Part of a small language model's weights: 5448 steps.
MLP neurons of a small language model. Each row is named by its layer, matrix (up: input weights) and neuron, and shows model dimensions 144-335. Each number is 500 + 25 x the weight over its row's rms, rounded and kept within 0 to 999. Numbers have three digits each.
After each neuron's rows, "fires on" lists the tokens most often at its 100 highest values on Wikipedia text that the model never trained on.

L3.up1339:524501546496520438450515480475455511489514447505498535462528455504503514525554464485537557523517517468439493517527503504489501507472467503495515471492485479469487523463482543526506470478496497490521505424503533484488504521526472511477491476570469496457465462504529465467512505483494534502488526481525490506501485543507487537534482462502492469518515526521499555488506513493516504503514492518513483547484527523469481447540475523509506473493536484495509538482535496511565496493494512495468535516526524500443489546488508520525519509550483472493530518497507461470510477503471498515
fires on: "|", "and", "'", ": ", "ag", "a "

L3.up113:518484552480512490544461517512506461546494479502529511470536536494490531517509504506498491490478509482537495417541482487499474494543463467488491557502511457533495518526509525535545516491542481528500499504498465502465529499491506513524494500486534506537466533518515472494497511500496495501486507501511463468452443505485503507474465464471479490478503505513544511524494522506516537451502511523475517489540533552468461459488520503522527528471503496464490500506492481564507487474493499500475481520499495471508527442494515546502511507477460523510491469481502498474508508500505515506
fires on: "-", "per ", ", ", "or ", "ul", "of"

L3.up685:497480500464513507505417498483495490512558478501496479475466494510522451521515453512493490525457497513501511488490499482519523516575539466528516517529495476561528523483518507543517500562521489512501483515502484417470520514521468545470506522501498489521527526463470481523478523523511508466497521508509522477469509540479532489536510466470543474488491518502515492523523492473483493527485489516527486477535498476453490508484506495522540500466540485517491506483477492497485456504473525544487522503500485504480480506480466506514485557462474516553434473527477462460479520518518487518
fires on: "av", "z", "uk", "0", "x", "ff"

L3.up160:513462525519519531473503535473496500495538484542490473483533517482504470546486477528481525519504493483501494476524534521487520493530502491532525502505521527473469496459527524492516494483536488529471486522479516484448477495526543510494495472533517532498491486540569526505484500489479532518523539512476480456441508481492508467491496479451488488485459505482516488507462480519490457501547496510479537455549534523495463509476526503507529460467566484503525536490501550517486523477519545542480546509528482451517491509503473523427504502497476464489464524513494491510436495541513491513
fires on: "es ", "-", "s ", "on ", "the ", "ing "

L3.up287:516504549496488511492488503539496491495502510520474489478524448485546453534511511479526529490438525508530478482490561459467498500511543463545513524505496513494463497511476573504474477482505491478489475510461485526479483489481526486486484514502488506526461518475469530524490470511474490511543512530555507501481500494548511463503477500523487509500542554473476481526534496515493458516544460482531532475530552488492510476524500473513520540489541524514494493530492525484525495496507471494531515520497491487520494498531524545434513508494505507463483492504537527500520524503499500510
fires on: ": ", "0 ", "3 ", "on", "m"

L3.up806:527510554504505495534494520527503492518522514464503536499497498452489488514539470489504488534521452527477500487497483489499454489527509497530517508452486486517497545477525507487515502497504478524498484513545493466521511506532528498504499501462525470469556481475522460463493464494477517438523526509509483539508490523490522450529506480499501506480477507505471555513532487482511467536527504504463537504517531532523514498521537497494505476516528484509515484454484524494492498500491487480526510559501507534503496525495513473491545485481490505528512466446548468472441487498506484513
fires on: "–", "i", "ni", "ai", "au", "am"

L3.up472:513477478514530514474524498511535520520561524506500529460485482483531461513443479493494496506487527500488500494516512509509517523478500455523520497498461531525463516517504530539502488497544504479488504504485456507473491453505535496491519485554495545478477488518552537503513520492474549485504502515516481511512468518516521476476511511476466480485507508501512487492503469492519501472551460477508492457516489525488488493532482511516492517417493492479484556501492476485515502493452517492524491489539496486507458509473467511472520550525511499470472531458476485487478481532463463528
fires on: "ey ", "on ", "months ", "es ", "ly ", "m "

L3.up1130:550496490537520467509518472487512508519513488492507497503519473468498480540545456520507519508477497487491541490471486477512459459504497491506518495466476466491527536488503535521487534476471512482485472532489507481497506537497555525480473452549485471476483472479492500495510428497523494471434534525518505481479484539471513464517483505468475491494504490502497537500502545505504488489524467532511518488531517544512494492567475480501518447502496498470531490500492481463496475508508502590515543531490514543463493522518472495483479520529525482557493529490463504515534503519490472526
fires on: "|", "ch", "and", "k", "tor"

L3.up1260:516466499491491481468529455496470510507492501494500492486528441438484491497499521453503525531489447506467494500528493514473498485556509476512521508490522535495486481484507513534501470505518463478535497478490518500522507506504499477451545512508468474512502485495553484496494497544483531438474509513516500505552517596498542510504460466479452513521455499489503459501517505509459530476495533508479537470480487500485508503493499474479526484534530526551517481441534464469535524476548481481496505485488495510508509495491496490523532497452466523490520540486536515501504491512466501543
fires on: "qu", "8", "7", "6", "u", "9"

L3.up1246:508504519497500524513478524515506485498504528515528542516498523499508501503513455505471514490517473490502493487502487489506513477471501486516515508501536485529502485516534533511508521461492520501484480495431531490473536473544510519488533468479538450500489480493480486514472473489504534486512505519488465452464543486506481499516471517497491466509529527499488491500516507477520491435542509514441518508460534524533527518495517514536486527520512489506523510517496500536542485438483484514462460501504500497503443508500495497523530555497511578541507496486520479512503508540498461502
fires on: "of ", ",", "===", "$", "ed ", "with "

L3.up1249:486493543480516514503509527496458476494532500517479476479508459476472538481532486479486487460509453471453507471490495530461539531505508450511495513503545518517453522490578535530580477511532507463481528502442468489510495477533483496501494497524535470506510483516528478527496471525470521491499519563478456490507539485503478555474494524465499493478503494471503526485488493479454483479510513513492518506509510527487525497546510461478503474511488473482507538508508500484549499490501494521522476508525465501516472506505508494538477496529514541508500565525487491515459556484499506499
fires on: "|", "for ", "in ", "made "

L3.up1149:513533552498471541472463490463475486542500481468495490472514472515484526509493486509492495499495504473523517452526517495502469523493447441509503524484482490482450467498471581552499513500441461514492498497502463472494529466500500514479520517468454493534524505544524497497486549514531479510506484492543537464494471524464527507513546483474511447507509520543530518481472545509487512464511486507476474453473481533469512476490516507484496495493498560485483507477526507538528478544515524521497529603498484507491491512489507521505495515508494510530507508534541472522521497510510529456
fires on: "of ", "on", "u", "ad", "en", "on "

L3.up537:491476518494526492533439506494477505505522508507528475513465466522501529482486462512504552465494457489493508500526483493483526458488493492482504542501483508565479470492523509513529474488542518492456507489483480502470511490488493515506519504521508521468447483549540477519468500506518476487466516554525512486498478542450518483496464462543512471511468523568483494482529484466508497538502542498460533457498512502467494493529472497495482489491532500525538519451542446500521497476522527505488502510508464506500487501509499504480503489482493477478466494469528462493488515553511496500
fires on: "m", "===", "f", "==", "op"

L3.up1215:497475499493482522486463510486484477532502495483536511483492503461492492509472496538473514534503493471515478455547469481490512492497501510489500521504518502487460469526529579491447510517530518510494491500476539526478496499557493511511549490474517499475532530519529556517504515478529543492492515546508506488480510516461498505529421494477488495500495484554527487535546489510487535507554540515486487504465521508476467466500511519495486502504549490504525517480497501493561450465495509482520492520493500503512518494481497495480484536529488550474524536527492496520470483507537532558
fires on: ",", "ed ", "to ", "m ", "of "

L3.up1181:479488527476526494524469495455507496517513503516509516494511520547524494524523495500465550516520486444499547482508484492503529498481441416530514487482490474520502515506479478542537512505539461536498478514489482488509519534512581544506464489506450506481497459474495490453470478527520518489499516521503476491481477523533515482485491523469514500497469545506484512450481532449457460500541456550526538500506502497485457513495511493504497471501491510522504483468489474492521500497525511523507480470491520507495503524521466512501485494467518544482494509536534454500540549506476484506
fires on: "o", "of ", "u", "qu", "-"

L3.up1062:540512474480470508489476495475542461577511482499512507515495457515440537527497506474560515492489519501560490518482528475468486501524493504507523502489483522517452486500543501546509478535496494523512526499490499473472523457513503502493542465489519527445522482549494529514536553518501457492472486541503490483485474520517505469567492527494506460497498537528497488515458522524482505467548499507489546499478504489525467479507472527488507511495494517460505511478493516517535453478494468487519538541547467510513501476497505505498481522486475497505450516473518550534483530508557527499
fires on: "ed", "of ", ". ", "ad", "ate "

L3.up255:489497517454507487500513541491497490517531518497475506484516507480458525525521506482478455514470472477527531467482496516477425504498466501531495491503496546506503507519524489509521531489518452519515476462495499499448493457458519503505578462490551570521479483485507493526462522495460547496501499554461483462510510513525500532499498488525469508493498555547527546502539503518537517487480478445444494566507509494515521502543534493508473476502523471512488504529497493481543463459511504502438539491525496474500518519484514506537515514510507561542527526474545494492462483465499488542
fires on: "for ", "series ", "uc", "over ", "elev", "in "

L3.up900:497449448437483494479461498500496453526532517488539552489496496462480555538490512496487538518500491492495526460491537488528499505511507492511493493494534516526506519497499497528481501546484494514518507452473456508502499521503517526484494521463476474498502501545492520490519499511554496485515506497478516511508480508500492476483482538469526548497483479490497526513491558497441469449536513483509511518502522547518477516460549514553490470485485505515479514495476475530499452510485531502517522502477495524474519502504522511517520500487475500514478509473505495454474492506462505502
fires on: "al", "vis", "acc", "pres", "==", "de"

L3.up859:473478527539491464570481492507512449522483488478487516495543453505492499539478502492490556528492506476541530470528518506521479508488494492526488524461506481503484546483508508481501508542463457518480495512450518502464534500537488539522513521541504537473474519477515489484488491536484508492519482489492528490508523538527483488517471505474497557495513491500486557547512550519474513502522483515475518508577525529529478446504519500471485473527501501475512494507492504531486506496515454463521495502529489489495518504491525539478506476511504496476530526535475520512461489508476500448
fires on: "to ", "in ", "-", "between ", ", ", "the "

L3.up1530:481520527517496479479481454506485512503496470515507500534524504502466505505524479507494524512488484474525526526463513535543589551477472512512464516519530502523446508467516558531489516510497454513537502489459490484537497528506524495498496501472491555505464510481522493499469490511504505497512480495518508517521537510466503488538481482474537503512549461524498462493493504503462474508500518475496498488506496517496478489507510486495532476474533518462522527517521489528513489477554479525500496508486465483465489485458521491496487507494464487495491522515493468475480516457525497490
fires on: " ", "in ", "into ", "an "

L3.up732:501463541491505469519460463472457468485505496525524518505523493516485571558463458478464510504480505482455508469497471532526466486499490500476502517499508518501498555501515495485508479476546474500496491554493496438512504491503477468467540503502470484498459497527495536499480566524493509490485493464476546506485474554496465512460484509463528529513495529496505498536497512482453482534516498514499531505517529483463515533497481485486473504455498482536532526528524495517474404487514510520521501493465465488496490478448511532492534515513473522536534491495502548498485519447505491506
fires on: "a", "n", "k", "ch", "us", "w"

L3.up493:545443523474502539508462516487436474494506458520507519492473471514455481494492517497515496470496487499487502518504487462464525506510520465478535483480519492498452522494527538515549492491461515537477520509487483520512462507500503529516505526502473487531506494548501532488521496500484475463508533497552484471533504513498509491511515508492482475453513501497499488523494530506514475513498470491493507490509507479484531530518541456491487535508500521517462487494442482534509458503478486538485492547511467472517501529512447542495523484459484548503486533478525498519462531532512492489
fires on: "ec", "comm", "spec", "nec", "loc", "tic"

L3.up960:485483510518524501497515463500512498465551508487477483461470483497498506521545487496480520487521475499514524488537527451523451493510470495515507474469485488501478514473485497538497482509487494484545486523533509493475478489505526514543481493524514524490503515475512482443530472482502510442468493456488485523471500521524492503542489509505518477501494537541529518510501517548494465497494442482477551528487537523568459504474500477500476436484529511535486503478478481497513490507466519542492532519474498476496489499484548509503518500510492510497527530466534542468499502536509500474
fires on: "L", "W", "road ", "road", "w", "us"

L3.up482:515490526496518530474517466524517509483528520483509503527498487517528492467504468517439533478504492461471485495531482463525514535543454490490486516421527509481433503460512516497496505501461444489479483516454492493498468472478495512480472493518452520565488482487492509524508507512520504467478497505459482528529523514465507463505502500530527521477482498539469491498493523474502488515549484525530543531480485462466512531524519480520505541455541467555487484476520500509478507503520492491523510480457482499447484526510457528483513558482458509529471545481508513481497491517504544452
fires on: "-", "t", "ig", "am", "amp", "o"

L3.up654:457488513481533512514472492488471438511516538506546475480520480507502466511535480449496467512480521488454490474511454473519499484509454489507479509462508500549474530490507496486518501554482506508514468515478492443493462505474496483499532509473494489505477492515455475492499551478562515485498485523506496488524521548475504503458511504464498459504541519486507512489506530497510510511511432512526490489524486543497534473487501490531476526462512488524463518497483451469502488511538451518511542533495511512467491486501506527490465510503495485523531533480512473504487540485505524471
fires on: "°", "u", "p", "ur", "mp", "ement "

L3.up701:479496511503503495533474470511440514515516495510502495477501509549498474540465485519461468483505498500457534501533484477553498477483483480523505541515504501521458498516522506507472542479526496493452488533508501488488527501503492495456524524513504514482492507522497522484501506474538457442498496485478531507501513500508493511524499487509576523527537527523515487515526476505555467503473429499513518506493559524490518525486553494509462510491515496516496529464475465509464504444482513477506489481526429527482471513488529510529546502476496473526483537505523504461552543497478484460
fires on: "men", "us", "w", "s", "women", "pe"

L3.up78:549458546474518471495489472465526508516517500496535509496478518471484512451509460473483544543454496509506515466494535493517540514492487490533501508490537529523483519518571523562505502496532486486475489497480543471500498535498494476506500451577466510518486523501525507533507488524480522485493511491538493518475531480487502489471517504492497475495467515513502522506502498488534472489485492453490524526480502509455499493539537481471518526435513494522539534493487524534503475472494516525480491518459480499486495519474492486514520532479524531492456541495478452495546510517468516545
fires on: " ", "in ", "| ", "to ", "ance "

L3.up636:504509531483507536504487475554484537513562505498535519501489488500508494498475511506498499455517487500512470459493480477478566499479500504495557514473552438527464500521532541459506475483465468506472525527529494511537494498516495509473488457500532496518471495511510519468463505505509492481509524512528487523523533513493534469477535530469543486456450521519509497533468532502492526476507477494504506472505492524427523507499498476484535489484470481519541495507515507522495521505490470485536474481477445540440495487501501490467491516449466511525513528507501480469514462488505483494
fires on: "ers ", "es ", "ents ", "ans ", "ians ", "ates "